From a checkpoint of a small transformer trained on Wikipedia: width 768.
MLP neurons of a small language model. Each row is named by its layer, matrix (gate and up: input weights) and neuron, and shows model dimensions 48-303. Each number is 128 + 24 x the weight over its row's rms, rounded and kept within 0 to 255. Numbers have three digits each. A neuron's up and down rows have the sign that makes its largest values positive.
After each neuron's rows, "fires after" lists the tokens most often just before its 100 highest values on Wikipedia text that the model never trained on. A number after a token or word is its count.

L5.gate1341:065134150117116118123122139091118123146141144115190131136142160159175103112113148136139151123104115096115162084127159098088134129172126142135108123118123105083138123126124105170137113126144131145131119100120129111120092147132133187144147087094143145135136118113138133153077149141128154122153125133173128100148164130142088155105096132152126098134112120101160096106120121111153109117100146157139103173081171114098071113107130144149187108142159115122125129132111105121136089174120132138116106133131166159141081133136107108100128129100124138091095081117125114121130133161130148122150056144139129126164111100100142137141118149102100099174143123158168098107137165103139111067118124086106132136149150107144101105116106106109113133156153143150079111117126154126141137127122165
L5.up1341:113117119124167133139106183113181134167143119123158142134109118170149098141139170149145140091101144117147170104121122167135134144155122149127102129126100137102144098147116159171110124144115138172149104165138163101146068123157143189155149148108141129125117116136145138152108128169152115109131122104117143136113162128111120146098136127137163136134165140127137097101138154135118130123075150144154107179107154119100108122099138166110128160130087107115133148154084119123144113147107103134117142133104134125141062150123096131096120135093147122095091097138126132115116132119137112069098074099146154135106127117146108162130161145100075092159156140185163121105157119112158131103142128144112154126136157106112169130146105151144120135114108106151123072106129182136147126162146134
fires after: " October" 11, " February" 10, " January" 9, " March" 9, " November" 9, " December" 9

L5.gate1531:112119125135104125119119126142161087156116155169068154131145110132106126093146146104147142140164146076119169147132133154109079127146106120122099127149132131146138144103100142151161132057099152111124129140176108160151143121144168126123136122091125100133127166127188141132122147141140123090107105121116140117129099132156152091113130064132127116124083114146128158147090113150147154084113152124149128105142145096137116132149139102137098105106116099131133104131116146117119132119132104154204089098136110125143154112117153145115140143114071131160099108125112121150124162141166119115106098122135128121125175114141125089137161116153112129092116127162169133133162168100095075162127148143143143109075124106140135125122171125106112140105131100120082106142138123140128134145123118
L5.up1531:127089191110158158119139167152120122129139132107105135116153108125123147108100128124140115129083105184110118107112111139154093107121136109102119131119132164145144151118166100178118131134134113139176131112094165124143095109129152138134119147148153108154116144154120080106112119134142134131128156114128166143131154080116093095180111129115141186113113105105114121161160093114151161132133153094144098117140090118082117150084127114144147132125121195142123097123107102122095110157103132094114104091107114144099110153103150140123136085096129142134118164176095173097123174105168126106119144120110121151120166136124078127149097108134146148162148151104163122134083143160111150136148138113143092130111131141116151171161149110161156143149062139103121127112095144122120171140129171
fires after: " was" 26, " is" 12, " of" 8, " became" 7, " as" 5

L5.gate1270:168153130105096140125149167131129124103132119087131131122113098136131126186147125121152145118108129163122144096089146135122118162117132134123146133163107116138125108134141111104082107117151145114154155143101172140139162167157103086136143125149099087157119126123173119146085160121180039109121130130113108115101114089120094108084155141100150116153132141161126137125119141138111136176184146161141141145148148127129106179107111124136177091147140116093134169116186138096157158170094101129122116115153152098130121118157155136103112137130129101142161127121162125137176131095132158091166121197142140136153111152186158153144128154114114141153094135121123106167115121158132116133127123130118104148165127116139148137134137141115119152093161130128100124125109081126107140135170137
L5.up1270:102104145135152144134139123104128100145124096121127128132113117095067138119145110134135131142151191172086122145089162127121073119159119132148129107136103123143152117084131129123124119139122157169113120099140135126109140116122131114114138102109146110126115107058149112130124116165144124125091130140131063105148160161171080123148111104156123140148145123131106190145115066122112112164143135134119149155156124158171116145105148127106141201186108133121130134129163127178155125129127095114163121134119130106116105111130101116139130139109149116138104140166129083116090140131122107132115108113125142115169122115153108194096102142131108126114088070063155134170122154101107117160097087114138152142133108126126116120140123162169161186146148111157119100153141118089089110175146143
fires after: " |" 30, "′" 15, " (" 11, " ×" 8, " a" 7

L5.gate8:083157148125097129072125134156112161123121129101089146131158153099101107134119093161180119124127114171119125139134127126116135146146105073155134094115109139160154106120111094166078097127133110118088139105138146133163127119122158107151153097117130125119122137155100133152125106150141151127128155123120111130149091141152108153146129102127126132116119172131120145126061100129139127145163076100159099159178160124119107168130129128135128129196106123063114160118127134162111174135137155128152110072150109119111116134092119120161121134130087135133154150126108085108126161135123126082127137135158132137109135089136107116123147130154162094141161175102113116129103135086120121114138090115141098150135127109169109150119107137118133128106141149119100142141103110102115145126117118
L5.up8:116106129153142160161158165145144121150149091129116083114112128147131114120155125166094092121089081119158088120107144134091130128117135134111150140104137137127115144168107164134170103112127126126119124105128094138114134139129125111096141128118136128164128160165152152095115142132110083113092081138094112094130121178105111105165101155173110133155129161146137101108113112136113139133131139094161104131115118114118141146142127129120116104117125133125077110147162109102122129116121138123129145123131106113112102104129120149097116139154095111101166115153132132123177166144144155102132128118134140131118141150165133136163144140162091156123104142108133080140173151156112127184109190128079098123140114120111129169100172115113108089127114126157138132079146135153143141111114133
fires after: " was" 31, " is" 15, " as" 8, " became" 6, "," 5, " were" 5

L5.gate559:128130132158135115092143140117120080118143117120091095129115138153138141126135138091123166103129112122130114090181116115125149101161163118187123101114138059118088130165146082158106106146135139175105150144098122141111108161151092076090106151168158104139112101105128129142131098154140142129118156123127119089093113138121105125102096129145149122147121112129116163121177122107144136154132108146160120116090152140139153120138137117121095084108137130142113144167156133112150195127194138104122081098096143131103128118116143111118153093121123145129108138137080108096147157136129126117119140184111110121086101123104120136135081137123116140135162073119142154088139148103138158184132090104179123117101128122174087123147129149157127167169126137111167126122157108115087105107091122
L5.up559:067124125133108131117171114122111080151140125095091102117139137126091095103090117104169166106119105122113114121175098123122155117161146115128133123150152141131063106173163126125128167143092127163134112090175111151141126138121131080113152140154163140112101114127100113167150133176091141093155120145126125152164168114112084135094126124095119149155095093115107136105122195160144143079144138124176097199107139133130143111142150194105111147129109155176149180175153128094092125138142128147101124137081119112134125135119112116104125075123105119098131155128121158118124117145121088164160065140116145116098159134108095141123141092168097086117138107169135132096106115112138142134098145145184104104082074149110148114097167146123150096104106140123089160127129156099150122146127138
fires after: " |" 21, "|" 11, " $" 10, "  " 6, ";" 4, ")" 4

L5.gate820:152119142101109065099139112137117169113134109078175122143103135115156136136124103105110104136148113100136118158138141175128130123114120133099062131092109120141127131159149146093097139113105171150125123095095117154137072096128091126171094102100124114109167158133114114103126102121086173111123158109131138125138136146136092120120121179200119137132156127103156127139091168150122095115112165133201163108100133149132101060152135128130115109142141150131121165119093155174096112137141100141110123092131133122150129100102149068127109111157138118100085161122112070126119139151121160163139114145119102090133147164180116075099130142119114131148107117131164154148104128122140131133138131143143092120127089174095135095126166122127158166136157160109135172132141135103091094127152145
L5.up820:128120151125142107125125150116108117164140100135129147113164099127127104120119120107137143120139141129179075155110082097127145109117100139150078148155095118145086142135138157113157139134093130136127150095096182070130129129127094131113114118157114116123173126169145092144136037103105139120100134105115135121120136134130117133130146135147121097134155125106152087104096145142135143143127162127197113138141124111067107131097175096129114190135131117109122083152144110104138131092139150189107183100125090153153140129102151144159094135127126103164140135109093119136112134120135132116128117113158123086098128166158120102110084094126119130116164197135079155122118130133130083130142104138104122123143106120131107087133098157141112159150157103123116148102147137150123161152141157
fires after: "-" 100

L5.gate2450:117103121155140095137112109135119134139143125161118121124135156129118130121160169154123119140134163117119136145170113153153160151092096198104094091140143155125077117107116133142138113138128102144153107157127164151117104135149104157140099109084081128112100090157144151068117139151055094144139162146114104172136108119132117124131116123114118124165146111148123093098139098137157115140151110158193105072148122140128128109130110144081101118132149133146118095149151102165128090117120135124074095124131157076157092096113109155095133102084120099180111171130158097126121172069121113090152110133160119087099124153104117164120133119167130138060148163136112104135125128152129122145170141114113115143173149127168116128133137113103142078136153110152130131172095133053132197159114146
L5.up2450:088118103101128148100145110099143131132146113109105091076125152099152149138102151119134126104106162112143123119114110101120152105118151139125155171153119104133152130132140164110142130176090129112126096124133140139164142128169046136126149093156129142111119148161178079123135105133134097139117102096109136133128091098119143152118126108130042163136177152131108126154113154156151149111125151160168117114174114135071146110148113161114116107158145127144140132139099112145126146172112155128109156092111108135105125112112132117101175109115123123156143150161183130121146142141167108118085128159112118183131155127118125098173149124144146104135152147097136150124109069163125146090126143164150119162139152116179133163171106148079128085121127162142113108097152155106151101108117139
fires after: "," 33, " is" 18, " as" 6, " (" 5, "\n" 5, " was" 5

L5.gate1003:141151118114052115112118151151112084120134133134136142135116090097117171158098110109180094088171111109140138159101127154128153155138127094157147106140101145110127121141125137096126108143113126151112076120152139122135150127165092138126101096096096130127143130134126136139125128137122136116135099065122154103127127126141147128156119097162120111117111135116093121137164139102167127112146167124142147126130181136152127096091129134133122164149130094164133128139122174146122188158174103160120089152148151093111147154144139104144107110118163128114149098162064119122118116080130116113131145125142136128147134156139127153110137138093190148131176119137144124144136178126127137098132124109145100111098120075126124100113105121099134126119107111111156101097169101124183119131141100
L5.up1003:203138116065124171136143103117120134128115130122106168145127099092152121125136146109138109126111084100170130133131140138119138146163150117136111100108151133120074134097085108141128152152128147130098137133139141115161165109112142143160128129140156134177141161107107102104124144153126166117157145161122144133117095116181123126106130149189136123140138135151122123125118147113132120119144115127131135126119150148110124137142161147103183147103082164092127107125115124122168187152160152106132146117102151116119084133148108174120096170116157108151108160102174088132136115164099089103117135152107201133117138135111062134121153111153122119103124098097126146122178119088137147151126130128121160115117137073140118154098100131136124148120087127127114128153153178132093115146142172
fires after: " (" 39, "–" 32

L5.gate397:098119124109118117098143110148160107087123130117120167115115136113139146120144133158143086158131102163141134155123087117116138146125123121126136112135074097133125134149149170162139073122121116163112107157180113098126172143071127151158159130138130148157154136106161105080118156163169123130149106122138128151132158137146123114195099187178143168110119123149112100095120145131150168140117137135142177104147107140143128117147128123106116127095130112122104113131109125140130081139076128152106131129129143138122126117134120113132106060128086127139114109155103159117103163107167122098115140155126145173129125121091115092107072095078154135116164120141166155160125129126146136113146154094108115106106138181139118116137156073082131123205157111128124122082147157142151131150136104
L5.up397:156131143104125094124129076153127128148157101124109123122128139092124098121125129135178152137161093134168116170071097100158169116074152131100156155125077147107113139101152136121148170098174135145082142145168150101143134120142120167126149107116128101159091136149148073132136107159120132108145153130128084153140127092144166170129128150133133122152114109132147155100138118118097149093128154118160162133140122126105188124116104129101120160121148091097168130117097103056159124115118187096122115130126152121089135104135119153088157116149132119134120133095128139113118149090170123130138144132143187126075150143165154113132164166117158109082131126175129130102148082139106148148123107092165139130090046167067133120146120112171152147139120150189078123120113125113096160116159119
fires after: "-" 100

L5.gate17:112129140177120113162127105083109140122196094139155106124094145151129111167097130153111124130146110118128112112144126142130108109116116147131077104138115120099149137172121105116124075103072135136159133148150159142121134124140114160139169124133115126112138098156121156107142119162182113105157160070158112113131118094147131122140097142124134102152084174092157125121106140159126104129130077120146145151118136143174089123126093109132115068135127145130097103129071090163126098127115139148096132115132109159114119154116149142091151135153162189115085112119137146070126125138110121143149146122169125092135088141132118135101162179098141172146153117128128167095157110150107132149103137148162149122146117173133135096149125129131128115109080163133143128120180147165121127129168114
L5.up17:136135102145117151112161126125139099146152146121131112105130128140162084111106155114115161156133104109079161128117155126122105134116160139133116111143131118131124129129112196137159112147139127113092135120179138095183103142135132110126099106114137105113142163152125127143136131120120128171151096139112163076168146122122078138130173126159117148147108126148094103101131218092129144112184145075096155157094119086131105115134148103103113131095125131136156146133173129132150054153118120135186095105057121120155129128113119132137130097087116138115161123134143174136179148149121149119148126123148094067107126130140131128104142101122113131131117184116175113120127144152148130124162110117100105156132112085148172145129139142150161111156146124131126144124176172080124139134098117
fires after: " January" 17, " October" 11, " February" 10, " December" 9, " November" 8, " July" 7

L5.gate265:095140139120128124156177129142148121134132175104110156157138098161131118148139131112129151108154133153097111140099105125110155148200153095082102084106123140120131131125145101114154108152169132170127172135165094185101099105112071088118136121178091125148114134170150121128134095132124156108134106118137134100108153135163095145116115128131121123092111143158107116120143140131134144129150163104141141086141152127125152113133127119103136062130143160095146123160138153145126137135118126152113111103077118169114130156141159135125125132171116133153135123122135107100116119130154102102170138115106100117146114132126107174092117082135125148102157137157112168164128121113151129141118129115129119130136151146106130080124073136083164108124153129156133158125104131162111095120171110
L5.up265:187168136117126088116146099087112079103110134094125112100090076084148107168102112143152141107161116115115154160143104088094154138128115171111147127136148139142115089097119167115107149132101113109184147147168087143134131126149130142125107151171108121133103146131112071124089130135145179183141139148139130117134098133113135180085155147151144135119141106128158147144146145138125135139114091147122135133136177151075125117109163109127145085176092122139122077152148111142145153086116124117131187124161117110115133101084121133138147136095123152131095118080138125111137142120151108090073097095154146126157110181123097098147122136114105118097115161085084135136117118128068126137162120092134138135149109156119137133116157133130143118106149118091090155098160142142128150100110119
fires after: "-" 95

L5.gate348:117138135125119145150125105150111168130130096113111136150163115123127117116184080172143141128115140121146109101117127084150161156125133130111163108069164147107129088132167100116112139146170115141145148134176151141156104112138112146154122141130097098162120132102113097131153136117145088110104169141173162104123141108134144112124125163128146104135107112138133119105085140115136115113109135116160148148092168157133128149146138117108116154162096121138084110137130147130105131123137109106134085145089114120136125152136124176147099103149134104104175149146166112125151121091166107143161160182136146176114121128132104145075157143130141112120109148106141123161082130148159129133150140119131117148123142194127125119104086103100140138133119138103177146111120082118118132130120106
L5.up348:135122119078158128144104112111104133149123154140146110135127145090155126090113123126141154111084169105108130111094138129111185132110129141104095093075089142155121137101160131153136109136118135129153115112173109135116131084134127111142123164164103133127152119155116128106060111106110165186122141064084145165112173130107126146108163132126114128110137164112141134113120143118101119131146148107145128156109188138092116146066136150132163164101162132156112108152110178142137107168148119130102101144145123103139117126111109097130114148135174151090145133102103148153170114133136147122116142125104040154124143115122120148135082115143104122116093110166091154122118134127108119138123142152124105165147077158151102097145113107127124132139131144158112122130105124131168157088138125
fires after: "-" 76, " —" 9, "." 9